Weights of a small GPT-style language model, trained from scratch on English Wikipedia: 5 heads of 32 (1 for keys and values), capped logits.
MLP neurons of a small language model. Each row is named by its layer, matrix (gate and up: input weights) and neuron, and shows model dimensions 32-159. Each number is 128 + 24 x the weight over its row's rms, rounded and kept within 0 to 255. Numbers have three digits each. A neuron's up and down rows have the sign that makes its largest values positive.
After each neuron's rows, "fires after" lists the tokens most often just before its 100 highest values on Wikipedia text that the model never trained on.

L2.gate690:118165150113114156125117117126143112084142132114129138102137139129156136143116133139131153112098138147135155153156192103133153139162082148110126096124126121109165113151122141107136108155149089119101096125174169119129123110121132123107103144124130160096144101125145123104102118165124135160153138089139168089080158133136121106126120105123101065068126154127139163084106133129151111128094
L2.up690:149120137161123137093127127098121111144136178099099118140138122105144101127132126110098096078095144158157104123126163112105122163124156150103126106112095146085109115159108151112137116156140145129110106122174113126114126156102108125126147095077137143125169071116180116133114152142102131129145116145120149123088125142126092103103135103077145111113078126079109105137095145144126146120114
fires after: " (", "\n", " \""

L2.gate780:152115127157129103132114153133124158129128124094116133107100093164139115116153109118122113128091125124119122157157127089130109113095101130115153136106096158097107111138120059085134146143158107172118101108146146164124114166134148207124110121134101114100146097120135116121132144126125109140118166126114140120132096147126146143087156136149143157126094072147106082080102098138094175128167
L2.up780:072096158152126114149164111140115138151119160132099146111083121093134133168137142125163143100109148149145105114125109104117146149161126128116109105109115129172190126097109092145102185150140148164156141126150098146112139120165137125167128108101112139147129141118153111129097148126133135143159099100157130106094145147129148140120112153097135153129101116109131114079159106140121147131140
fires after: "\n", " (", "-", " \"", "==", "OS"

L2.gate322:153162150109116173128148151147129107149122145099128145135117135145121127093119123155124129098101148150159133086151169136150116154119100125141109119143131149135118116144146093131150104095167115146104085126109119150151129070147078090132158148152115139128113120129126138098118076151118157095130127138148107129141131124162123128067102090072103148147144138166117104117123155152104145146085
L2.up322:156159128125121110157129153118131162140129182144099142143097097145140137120145101137115149140097159089146113065217100116140147164157127151105098136071099114153106144131147134135134133123179123126125097120148143150121123143113116156161110118108132121131136106096133156139105143146162128146105129145161163137121141104119115095111092141128128133138170152104139095133096089151141125147118
fires after: "\n", " (", " \"", "-", "=="

L2.gate574:132109129110163178161102101135142131083124170093107096115148164151128131120142126118140152111112126140107156145085128101146137160102164163128109125157125140133115113147116164137136099123191154138083136074106100123113156173134127120109132103135141131149097138193129162106166126118139139127130146073169122127131138138133080129120134112128136123112121167113194099139136119121100126109137
L2.up574:109093115122109141177099070156152119111095151075146082122172176145133130128143126118097148128128149128123160173116130103121097169103142173136151124144109102136126129139126154133117094110152095145125159118106064161140153124126127130140129123116128126148078117155143169123143132105108097136157135114144123134136130160097108098158116132111109091127137119117170082153112132149096140111124
fires after: "1", "2", "th"

L2.gate657:135150091113130112167103117149088132120116169136117136162106131155115143125153086185115138121123112156132113131169142100147172119125184178125145123121129117147164105177105131125153150121122103097141129148180131112129101159097126167133116129117094135100145106135159095155120143133091128120123110092153146137112162108100115128141108153101181118123169078088135150150131100102126133141116
L2.up657:157157153187147153165101127117130105165066098155116108117133100123163155125127115152155114150132108111149104094103137086144130129099107162164135137161097119100089103123168147127127091109129116153113143119134173108162137143162162110115128122133117086111161125112131170111107129145119101104134133127136094148104201128105091103168114131145112166127130112141152118134149089117147137127103
fires after: "2", " c", "ul", " con", " pro"

L2.gate255:129146129144162150106121106130101118155110136163149169166092093177159119127157128165125095129114129152094171143150130113108116091108155131151121107105097133090110127084108141095126129115129142135113163127171150126134058131138159137148114148102166088105136132087120146111160142104100154106119128131131125102134085119108136128152102178086103107153097120137131097134103098133076111138150
L2.up255:086143152152149116135143115142129142151120151144109156167109098184107152162121153114104132161134144145108194099135148104153123139098134094146123075144135127116124135092146133114139115147141124131141151156172123169123084159117130150102161077147129091149179081108126130134134118126175100132186114120099158116146097100134143134110143141110103114136179124115126103132115150104137127134068
fires after: " ", "-"

L2.gate493:149129155127233152136152139154087178141131169096123146133130147111128119118117150150130116118116062162143169109141100085127164137125152149143151124115140165120084140138121100137133143177140130195120132128151141107126141144140108097132136125095114135101146097121097160103134134124175160132120146102099090130155186098116137169091105150137137085090119110145128123138127116090095113117178
L2.up493:160123133130160177136150119133119121137101178139123122161108107147109161152133107152107173113131140137099150092114117102131157150140187113140116111130149128113122117111139081156093134139121156170133128153104116157127103127166108127116131140090147082070147117123084140154131123165098106090087161142130155112131160146123109108098095135109134096140101103132116093126094149121120136079131
fires after: "0", "6", "5", "3", "7", "8"

L2.gate173:142165154149160094136123120124140127133147130173128126159136137110142110125107111125200131166150110129140142099108113127205182114157112134147112128134130109134110157124119173160140115118143143105121130136104152129092102152128133123135139116190100173157132162156185131127117135130137140160129093100113097147191116108124149142145102131110106134088119180162093188137138132139178129100104
L2.up173:153126126147115115151117128122154118162148124113159141135137132102156076088174124143146112161121153133080133100129176137161135100124105120122160139134119104110177126124118177142104103155085137139114126104111159110118092097103094119097125165117137108112094104117143069103155122088107178150144129140131124118176123143139105112144086118106118154128148111104150149171112131151171147150120
fires after: " |", " was", "-"

L2.gate446:135144107124177149092096125132153114121130104117161083118155150111141137139101145130151093099119083129092095117121112119143115144137111136093119099126154105105092103153118143117133134123119125135160112124148118066114088119140096135080142145137143095130101116161114166130163121079127108184167125148138070105176151173091115101157129146179120129125130116108145143129132136169128121126133
L2.up446:132115084113130133126112123122160119142191088156088118168115133134132145127162145109116118108134084094118081117104121096158102133142105139152128122119158134144141134109100118101155125135073095150151131143139152148138097156148110166119117153130145137129114098176172119111109151106144129135152125152116124147174096119172186113098138142079134160176108109095098113138125077102150136114123
fires after: "9", "8", "0", "1", "4", "6"

L2.gate678:134117139151146121172121108128118087063096138116140117127145121116116122121140107162150148127139120114167136163128123136128159121175130148130117123144099105113168158124122168088127149145101153119091156129121143192151116138118150137078133151100142128099160105146139120113127108128146124205151098136144100141104149100105096130132171160179163098127132134143102137092121080128149132132098
L2.up678:101148196156136133121125121118155141140149130125080111109161155128143118137129102115157143096082143101126228129110141112117123104121158176134129111139102110102132127124075152097076087164142119152114134131117123139123092120149151115144119113097102139085086113144134111074169151143120121134146124094148126083099134092122116137138171129158127129157122129165105132107106102130136103073130
fires after: ",", "s"

L2.gate106:131181121070172162116115165140074116159092147107144132125103146099145106119111091153151105182126135140140075159145126141124131123105122151143114144098112132137112142078131119090130114118153091121134120127180163107118095115157148162137111172168143106125166089123151123129133122126117175126125146109109121166131146158093144093108118088146164150104139122112092154150141122132131134087099
L2.up106:111093134131166109159100156139109135131126172115081132087121107100116125123136128127144163154121155104124104103179114136084095150145141138122174116173125122135129091140080128136097160144150140134114091127075150123148136138146151191091099131148139092102128122149138117177129100132070153151132133111095142149116129139115148107118124123116105124087128099131136154118181147106143071127104
fires after: "2", " ", "P", "_", "ph"

L2.gate13:123174126138107113169141105124163181158113162128101105148090150135130114133116106092112152166118158150139120120166127133156179160114164113118097181110111113079090121116115136142105142149161118108129132125093130103107118081134119131151161115168132167129109105126110125162132135149161163107136102161111129145095119090154152134126116102087102176136146146119137140120086114133142132117106
L2.up13:192134139129086153151165087094122104166140169146121126135092151163186136113117100133128191113078115135140120124153117137156131158118120129116139163089108175129134134111131110136058186152126140109105136135121121123112090080088124124157130143134139113149129095129116117151122167143099149167168108114111100142120124141142134149095152146143142181144128138138135120102095163090133114139121
fires after: " |", "|", " ", " (", "\n", " •"

L2.gate528:163157137139140110132141132110128134126171151136155135140088133188137126104164089161132123096124138149116139132176151122192187123120161162119101129134137150127126107115125103134145113142144157110158086131171158104096102157104127137123096106132109137116178108121144110109150101125122153174126166125156086091070115121103122115122111131109142130097156172132112150137097145118157119090143
L2.up528:110116103146183102141137150143070130146141149120141154118129144153131164093200158138140143130103141088158137141164114068132166125140165131127100123089108138141148161104132132093133098160101147146140095160151094090147150117128131089156138141132138096115128092100121120071141114130151121131107113122126124139123101133123097134111112130129130090134163128151177099131130172140158135116137
fires after: " co", " re", " Re", " ", " pre", " p"

L2.gate613:172130119148117147083141135116108136099106114142132122148125107151143135132114084130160122132099109123165185126153157116113165131127169106125121185129114157105130078129077168135132151116144154102135105130152150108147127143171141095145116093178125122212170133124152159132148115110132132143104143090110143113106115102126115148122122140104131150115139140100134118154083111104130130120110
L2.up613:088078125086129120121161156164164094137145137125134128158097150156149124125139129111190111161119109146119122178153133144117142132152109093128117138174127160101121135076130143098146157112110149160097143141113119152148125147121137111145118135157132137124160119099141141079159113123129094072120137131134149107151110136125148133111105144117154145103113172112127122104131097198196163094132
fires after: " ", " the"

L2.gate21:137072176143090115088122095159116126137099114116125121109124107113139106123188120113132142156173162133150138144102141079108096115149134125128117114126110118137117141078074155139127156118139141162150151080149124131122119089106115141109155104152111111159153128120114113171105070123163093161111108133097139137115120198099124161144154087143127125122135111107146155139118127147125120114128
L2.up21:145113166112116132107152120162125150115090150100135112113143099136175108117170100126130136193164127119167159127129134014130128151162129117128106154122107122114134144111069141133127138113140155150126127099141135166105126094111106106109127113116146094145152098106111092133136106119159121139136133149125140116133102160097118145143145114133132125153118144117143137126127146119154157118130
fires after: " ", "-"

L2.gate652:131135167193095133159183100167111115102136183147168108123131127119125148141130164141164151127155129115157118118140147110155129118151096105143106146125135086136158075094158134090097144098157128096095121153109145139085103133128131130163117115099110117146144110142115125129073158113103139151154140119119143132109151123115127145149101148132112122143098179148128160114132151128089104116136
L2.up652:144105135090176106124131111138139096122145139119137138154093105133166137158097088115125127121173159140139123123107139150091117167088100130145102137132128153116157167109145150124114155070124089088144122149125088111128126152121080151147097162138125121152143072138111109110109133145120089128148154163125071111156115113124129094116104143093158137129150136118107133113154121108141095106139
fires after: ".", "\n", "-", " U", " \""

L2.gate26:193159111126117176132147136130148157098160139102105133138158147117145132099178155096111037094137107160148144098158158100142145090135117129121150104114139142131102136115125136075154128122145123130155130114124167146099123114062167096148115145139136140103102131115112117092145153085125164129139130123114157158120163137135154097150122137128119147158106128154156151126139133130143130128153
L2.up26:149134104084142174129143142098118112104142132138095159137139135092135118103104156098170141130122095150143146117140152116153149119186110146117130028113124116162118142098122117102137126141105110130140126097138162145158106112076124119124151168157119124132120108133133104126133116134110149146106118103105145158068175138129102127126116164109066098178124126149148137136125121167095119064151
fires after: " ", "\n", " |", "E"

L2.gate368:120134186156138142143141149100142128103150130089165137159106177168084135112108115137135136147136134155090138114134131111174141135153115121101111164106118116103146070172146155144109144091147173162151101096134126140124148097147091163173138133175137111161147120123135139136121130090096162084093151076114100146114100129176093148153125104101111130140107134126115136127095138139110134125133
L2.up368:101158109090146135127121107115130111102107125096130119126143160149099148128144113164117118165098150072135120134122150086146097127152149123131149104150110096093134113196089169126141142147146150130096161137099100110120099116148121132142112142105172111087112129127151119115180130127116166130098175101106107096117151159152100121150119135107076107146179143116127105151088092159124130110133
fires after: " ", " Da", "na", " pro", " Ju"

L2.gate542:129122118121133115132124091139137112140154138120170173123122125139140169177144118122137078122139116127160158137088144073132145104135147140164143174098082114129127140135105157105143115122168162131138112110114141162143132098107090122198143103184168133154116130128106145122133146121141164089159163136102109126164160152120109120137134087078140136099126151132136156122115129130077101136132
L2.up542:189153138131125170164105131142127152124119113117108116105102117108149124127112116096083084141110135075101094122126111143120127097155148150105151109161134165174148147129139098119131155097118128172112143122132176132065159163123105135142158139126076139123104145146136132111103171137158132102085106149097133135112147129137124138172140111140162135148121091173146163130144171108130149180143
fires after: " (", " "

L2.gate353:140141109107143174132117122131109107139144138122158120147110148205149114183129122143136150154127119138106110110181116098140141126114132108127091102134145146169144104151129150111173153125149119141103082170161161125136139110125145140113154137119126127150156135141129151147096105127108121091131132124115103089132135121065139175100192128158157113171082129132155124114164165056130115149141
L2.up353:166096118077106120126115143133112144117173086113147138144095186147139130113142106120123120089109141151098127113141153146157128108093084109106131137126134156115153111112141081107109136131086076162140122156175069145115181153167141170120103138129125101111134122098093103118161103129095151131115166109119134125139080125146125131111161134147121126135159071120132083112148124131118130090100
fires after: ".", "×", " $", " "

L2.gate608:136132143109134130142141146097128145167146124132148155136134124141195128143130103128132128106104129127134136130122154080139084136103132127158168129121126120124135146152101107114093127152134138146147070146113152107105161119108113108134096058144164125139117108118132093146095145143176154113099155117149130106114138129111069122081131136128143116132115130129177142163110108093158085087095
L2.up608:126130121090105135116128119152133135120126121113143120145128131131199154197153119122116139088110095118120141107157108119134108134075117124151142112141103137094079133130104126175079127141128133105107136112129169130120129104113123125123151104111152110128105150107095135160128125127143133148113123123111128147093130116134071136113150127085111124116157117138171123108121125174129128137133
fires after: " ", " E", " m", "-"

L2.gate772:138133155149123124145118130105122121144110161109128128158150151100149128111150091149155116110112128162152113096139112090146176121112112160102115165115097114129131148103151116073130133072133099098129121146167118106129147104116067096147122161129105172142167118137134138108102159114190143166163157118147111146133107110146103140136102105156133144092133166130144144093131113164121127119110
L2.up772:130175128133142115116150116123119144135129160101124160143150127119119136125087141059104159096160084115107135126112074145139101143142118145138155145106113100136117150151148122131186124193120138132131132129152141065128120142136123067153148115132125125146116088171144165109100120139149144143077111131121157125135184137106105140096150145110124081137157120177158112150081129117160125127161
fires after: "1", "3", "2", " ", "0", "4"

L2.gate158:126132115145130181139137164135107149175167122135110080089128126124132164130088132179139111130104115139139177129095147140162158127120160113118142155117123151102111128100125152089130105115128161131128131165130170137138093152115158068158109118112160144088140130130131108200101135136164113173107150131141145083163122113148120109117138158133155084138114127125092144092100114105109134124101
L2.up158:084128128125120154134167141140119102099112106118073111123153098120120136165096144143127144136073132132143090090091138113156121148099146171206103123150160185106112096054136149112116084083122124158132134139153133136119124122146112107175110137111108119108139151118176107138130114165110115119154139143084122123138138143121125100108115177102142158133156089143116085125106132131122171131088
fires after: " ", " the"

L2.gate329:143170125124138154087158106104151157134144136155159125115161158106144187155138109116158121123109122144153153156092141126134138133115135149128143131134120104121111066168173159127130151084164137141128092147122161083118110089115151100171097120143112133161130088160131126122137114106115144084168147155165163109103116129160113177093131103137125127131094101146136141136119159116146139127173
L2.up329:074123095092153184105169108103157142142143167153121171105110123104139137113109131078169101127119119139140121146124120115126145121132172133111118104171110127116134099137114133112117140125133119155150086146122118099156156117083112137142101151101120193148121121104125089099124145123138130116143136164153166103149107132113078160101117139136164104127159131118113135104130121176158120109127
fires after: " ", "-", " (", "\n", "s", "port"

L2.gate123:162139152141095157133147110122132112144153138095100097145125124143161110149116111133163147137130134143146109126119157119123136124114161149103087134111088137107127061135139093100124126118125126126084162104121154122148110127142138144132113068093129184128115116141109110137063106135114138115151104108161172105129204088162129112123152165095121116090102178118141127102144148155133124120159
L2.up123:129113135127142150138162095123118139183114135079114140116130112151127102127129113153128167112125125102121072152121160101082165159123159108109143133092114167127120088090129134114133123113180109175091117135114159162123121132152117113172118133138183111128096146132105130161083137143136103093123119146148143146173134104128119127117155109131125119134170131209137129125165144147078142108152
fires after: "\n", "s", "-", " "

L2.gate595:114163130060151165122143101122159149134146123079141185133144097143153102125108135087105122093133116152130204122130144106121163140136118127139165131120119099115156132136098117120126151156134145103110143127153112124131160149111103125118175159135098102120136122093121157097092126110102169141111121127123104088164181141114162138089149084142123112117119133099118137153127144130126139125120
L2.up595:093129117125141167087152120087168141156165113123117121146091128158149162141094162152141149107105107147132174140074134120137167185136132142123130091108145127143151134151137105112132130097131132136164134142112137143097127129133123114149112081113084172126076135135105157142134164133125141096122143170146134134133133170158174154127147116089112143150111144105112099108111161112107069125164
fires after: ",", "5", "4", ":", "3"

L2.gate48:160144129097125113138114127102111130142117130103151135121134119112136144132099087166190092073122140136177141169151120129141149147067106119098163124171147155104091114164099122138120106141160124140144092130119177192111098147107117146114142104085151152115129098121136124124154157106103122178131144109136134116146140131066115087118096148134115120150108076119145108106117097105141120138117
L2.up48:174141170080129118114112141114115120135130101133155106176163145132095119142119149103138095085161131150108124139102092099136110104129091178162157160169121133102127157120115160114144132061137148157172127089111136148134117167139121153117129155114103156170113132121148094110127115113123158139111138114128146147104114197110104096138150092068118132097112113110097164145112102136138124126136
fires after: "9", "8", "th", "1", " the", "7"

L2.gate529:157140109119095083129087128104129151084120132137079135162125110148143154135148097120157134112136130141175119121129110140140155127103112160110106112100121092106104112142136155098100096136120086100155149098131160148049116135136136115142143112168122111150138112129153124115123093099100152096145119128071167145114145117119075147135113152108158150160124122111142095100104140119108091112153
L2.up529:178143107127115117117123132087129130170158126133127091120114123122125153110106072101123108048112106120136131154085125121108106123099093105097114127123135165134136108142112135123119118068125108167085171135103163100146111129149088119103140152132116121112123111097155145130120141137099120096168087112145096135101129141148104120137146113101141139134128162102144125135139164151109083145163
fires after: "-", "|", " ", "=="

L2.gate315:118113126127136133154088099117099096134131151142123072123183141097124143107138186123107084164159127105116108136092121105119140089147130164109107140132146108120132107152107158107157127113148157098081126189150103114112145164130083167158151154107082136167136149125145134161139082129159110146109126103097093171103089101087145107109134152118101137158137121126097152070135101142118153134102
L2.up315:106136119079193146136095144128139100122131110117115091166137100138134111145077124133128085136081115130091124129138131138135132101117086112105126085089145122109140140131081143151159150082106114108176137128146127154114148116137093133151106143108147136150103127168101138119175120128134097112120175171109152130175149189146110124134137113120116136148158114091096152140139111160101145104118
fires after: "8", "9", "4", "7", "1"

L2.gate277:094156138117162110119129114150087157116076127151145154134119125074152153177095141171172096154091107165129134128138112109130112177153141134114110096095136126111136146175102158115169136121152158111078137131174121097094135109143148115106127099123152103156091144135123141109097145173125111113175123091108173112093152092105159125127137146133108121121121108088135108141132155150133108140092
L2.up277:148130124146117122102105138107127070095111121148115092150109180146124139163120109120159136112117159107124170137085138151151105151112117147146157115186154141149156154110139160141139100134104079118122162168118086134189132153112082132095111154106131143129148150127133172141102120116089121131140107126135115140122075126136133073077096163117113089154124134144089131091142143087128128108118
fires after: "–", " July", "4", " He", "8", " Mari"

L2.gate495:205078133134147151125158132151122171145142177134158102108150122140148142096112097130130132129099104105094126154135132120163142133135131120099076163133117124126121093128113117077156113158101119069149130129151104109150130135134101140154102100130128112127145090153163117159137127120136098084139134185100127119081134106154145143170161120135151134133097125145144122113091113145133177115177
L2.up495:168134123120106184142169091150083171165110128156134160103096073139132130149118138150122135127092108176120162161118134109154167128138111130127087177127130129170119126140137128131128136123118147083151078121137174085112137110146126121137102144121155089127120155156135096163152114124141111094135112115088120139103092096116142119137117078148161180130135127158150125157137148118160139167130
fires after: " ", " the"

L2.gate17:145129137098160136104150141127142131120122092103134081114095142156104133128081165094153099121132108103118177145141129119154127155113094121157160096132137135137115144186141171149114135120096153123096107111129104130112153109100115114119138164134129143079125093127116119103154146125123113153121106157176089122118129142124147125094132097139130132127102143132130132121149134171122173096152
L2.up17:156112150117116111145215106081090113140156135158119160086104119144110115132133131138145106114116128121111143123115108110115099132101110143120130143127125153154161113147112137122094103104119106142114111134146127147101117104114160097098071113101123084107086141054113122074107149148087129103156111140135150122111099167137142081132136103119069111126104114167126159128111159139128162126130
fires after: " "

L2.gate108:149146129141144166109072109107155109109153139154117132132148144173094130123147131123148122118155178135145183100110121147106113139156102133096124177105121153111112103152083123104106130098115135117096133155115137133114106148079126107115138108151110100124137138135136079118150111122121149130122123163154094142140120103113167124139133106139099151172143118134104125148060068112123160160106
L2.up108:128156153143150150107107110111123125148105147120126174141134135144128126127169085115143129084162151138148153140059126122134153127154132139122117140135138127154146112120137145140100161138121136151119111109131145116070101124117147088132132090071087147083104102085121125099183122139099130141163094132109127134130111099135086178105118082173121140138133110121128158125107151138091151122145
fires after: " |", " ", "|", "-", ":"

L2.gate197:111097116128130158117166115147158147138147136120158096177115146136172142121118100115139136126112132131175118101175149071159128142132118134137090144106112104113086134135131145143118117106123148055141104123089107182118129121125075158152141129162106122101157105143099144160115115094106128108130092179134138139090079135156106120179119096108124131139125152116134138123098135170150173124098
L2.up197:169115095091138140102144121139127115151102140128111122175158101129113132112141152132129138141137124116144101143158165074129148121179148148148100101134087119097107145083139141130128094125097141127167134127128095163138175124157099114113091094153149087128134150126155131173147072132135136117146138133124111104170139133101157209154157117113134094150127113137124087117132068115161123125154
fires after: " ", " to", " ("

L2.gate740:132159112121169141122124116089174125102104089137150060128161112123091158156097092068146086127150148100162123192145120148134129147089137093154145098143106164099117118126109154130158119081156150131142139105104127139129106137097128102116103108146155091145118171087144125111137178112148119152160118132129122131137105130107139128159157143126117109154146150143132152126117131152105110144121
L2.up740:087168176096146133123109123101125129148100093117094149090133135080115149133145112096123143130131145130155141165155127158115122134119126142146151082136165147120147122133131110199153154108137147132132141162104119148104098091156091108110098119128116164172116147124164065164140162118140111133152117106127097102155141140086107094135136121104106112172138105101101155124164149157119126124115
fires after: "1", "9", "du", " Vi", "8"

L2.gate356:174158145129106131158185148124104152125125161147127101100159127153127139150164138112149150090129151161171135141178151101181144134109141153128119120103095210079138105131108104119093154134142158169162130149107143150130131133155153127112127105154122169162129090135114122134120112126120117123123141096104086114131115114079146114119134097128181141119153115133118130142120149096153065152129
L2.up356:174118131147104139131113130094139110095131152124138131118128117153125150138139117149160145087105135180130139168154102093137116152117135103113121130191114144104111133094110092157096154097132171128115119170107142131139137116114183088105096106145174131121158102081103096111143099086134142131110162101114111064105147127082128140141143090155119111178082158100139107088101126102116139110160
fires after: "S", " C", "C", "A", " A", " "

L2.gate746:128157154130171158131119083124085113144125165137144132115159089155112142143167106120164121078166094124162152117099139101159113139144128106168102155123120131122147159129101091152155120135124115159142103146151170140107130113122127117135108138139121090109137151107107145129117117116120117150152106126099143117134158162117115150119095098111142110107091105169109188185117101075105123150147
L2.up746:113166151107128170119166091132129152142134136106085136155095131134094084146145144162131111158122145159108143113145067120092131114183137147113097115137137130096112153107115171135138170122122137162171113174123147139066137108155152148138115090097174098148116165137123120074110138123117157094130122129167136134082136111129135125136082145172146086157130117137144137102100133094130109173160
fires after: "0", ",", " of", " a", " Los"

L2.gate637:088078146129162128126145137145076118115115161092128124152130138115170132131153080152176130174138129130122126148122102133133151085160122111161119119129102114124145118125104097144157127121152122084144114140114149155121130128112107093122091085157139149103153147123149121108162170190155087137159105118120126134086116143082082151114163124130140124139174175123090137058138112146138136109117
L2.up637:138113147140159096136158154169084128129099124075110117136104134118149159130132109148157145152113165114102098171134150130116114123147141146131091084135116107118120117117142160133145156115125132134120103141181151197126098100133104145095112102109113147117132166132181139152122115125096076150126135146146139110151086138103142112111130153170173139153120134142133092104146107113092113128126
fires after: ",", "s", " for", " of"

L2.gate404:135112095104113132128108137097107143097148111100083099135142094133093099121085128094083094117144131118079115114128123150163118160117111146125133130126120129100145100161092107098162146108123121106130134129173076153162162154142087170105093132102123121122109136123107145115108109144119081179139136141143105135131106124123125119141186119153139106146122113170113128146085124110132145135144
L2.up404:085111122132104142112133105109126132115119118097137148159105113118140134117119168108118109119154183105157141154137085116158129142123150119116129140139152117106120113116118183080131135116150165123086098137184173179103113104132106122099141115105109100091133124125156158110157107155118117094122154099120092088111160168130108130143165100089122146176108154134148134138141126147127092115132
fires after: "1", "8", "2", "4", "3", "7"

L2.gate432:142132121104142134142175127101118100111162150141101130141170139143138191107125159095133140102143131151141155165126175125090097139156105096122121133111112108104145094137101191112156146185138132138137118131150145166121155141097105132161107102151085132172143143103156121171131116125111109133134126108136129113130136155143149084088146153099145094155113126121138068102144098098137096110150
L2.up432:146132131102074158131151123092151154172127168157123161146124134141128120097110140164129134178150110093089151099128108113144095124131129147144138156148145154173168059125127136084108131132118118167139127142138097164135141110112121110134110116134101098158115123114135102116095147101112148161124080104117118128127118121128132117151124140178114169115129147160137104120147139121136120123149
fires after: "\n", " (", "-", " \"", ".", "=="

L2.gate28:133131174117113124136080132105096102154151110116121158106163193145149119138121085140154147123134136133156131124114147110101129113136115150110136118115104093097083133090128173134116136136089140141141104097140161110148131113121144123131143084128085130132078165116136111081139146092161147154097127136170157134140154182146103129113158139130149118163126104139101130139141082119086123108177
L2.up28:115130132128114143102109136099120106172120133096146124139148125112157122170097101176137109136139171136150095149152131125111138146119120128126120135089119117140133109139119153110064113155110108149123111100136165117129103125121182141091129100088144093083082170111113080131149128137092099123066107163162103124083117154120124122103147120172117130157068110125155124162155124097121119091144
fires after: ",", "s", " to"

L2.gate486:112143125095116076146144123078164142115196129133130130118125104184128138121092115132122112107110140116135142118132101104145162118116154133141128150144130157062145108153163179103107113145161169111152092096141142125149141095088118107119109109104122099157119128119110146086117108101102137135117131125161119141097102082170129112120111139113148109137127123129155070121107107137102092191143
L2.up486:104107171099144099124093076116139161140159148116144122128095126128129147070136113121131115145068119092127130093120143126144141122166167122136135159112136115119102104122173161096088111132137175110108118115146119119138107108096120101194130119096162095129143096096126148119106143095136126109119099135153163119141104090168148129109078130135131150139122156142147078127127139152190086154122
fires after: " "

L2.gate739:128144160140129119120165122133191133133153149112153115097111151158122130160145083144164108112146142146189146095088145121124121182163120153157123166155150146125115074155147128087139139144116165188109080088109133148149105147136095096169112157096116141083150090122144117144134091121122098172125090129122131123147107099154176137147121148120141097105137135160164122107142090124166137116100
L2.up739:129141129129137125110134112093149112163102126135092113146125140130121095112130121091092124134114132145133149149089097080147117121111107120089121135151131141094120138160081166125099147154141160131097127119149130123139101148164139160106120089150133102108136108131124150087130119118155168159118107141115147157118178116101151133116113121080108130111136118105132122065128109138146119182149
fires after: "\n", " (", " \"", "-", "==", "==="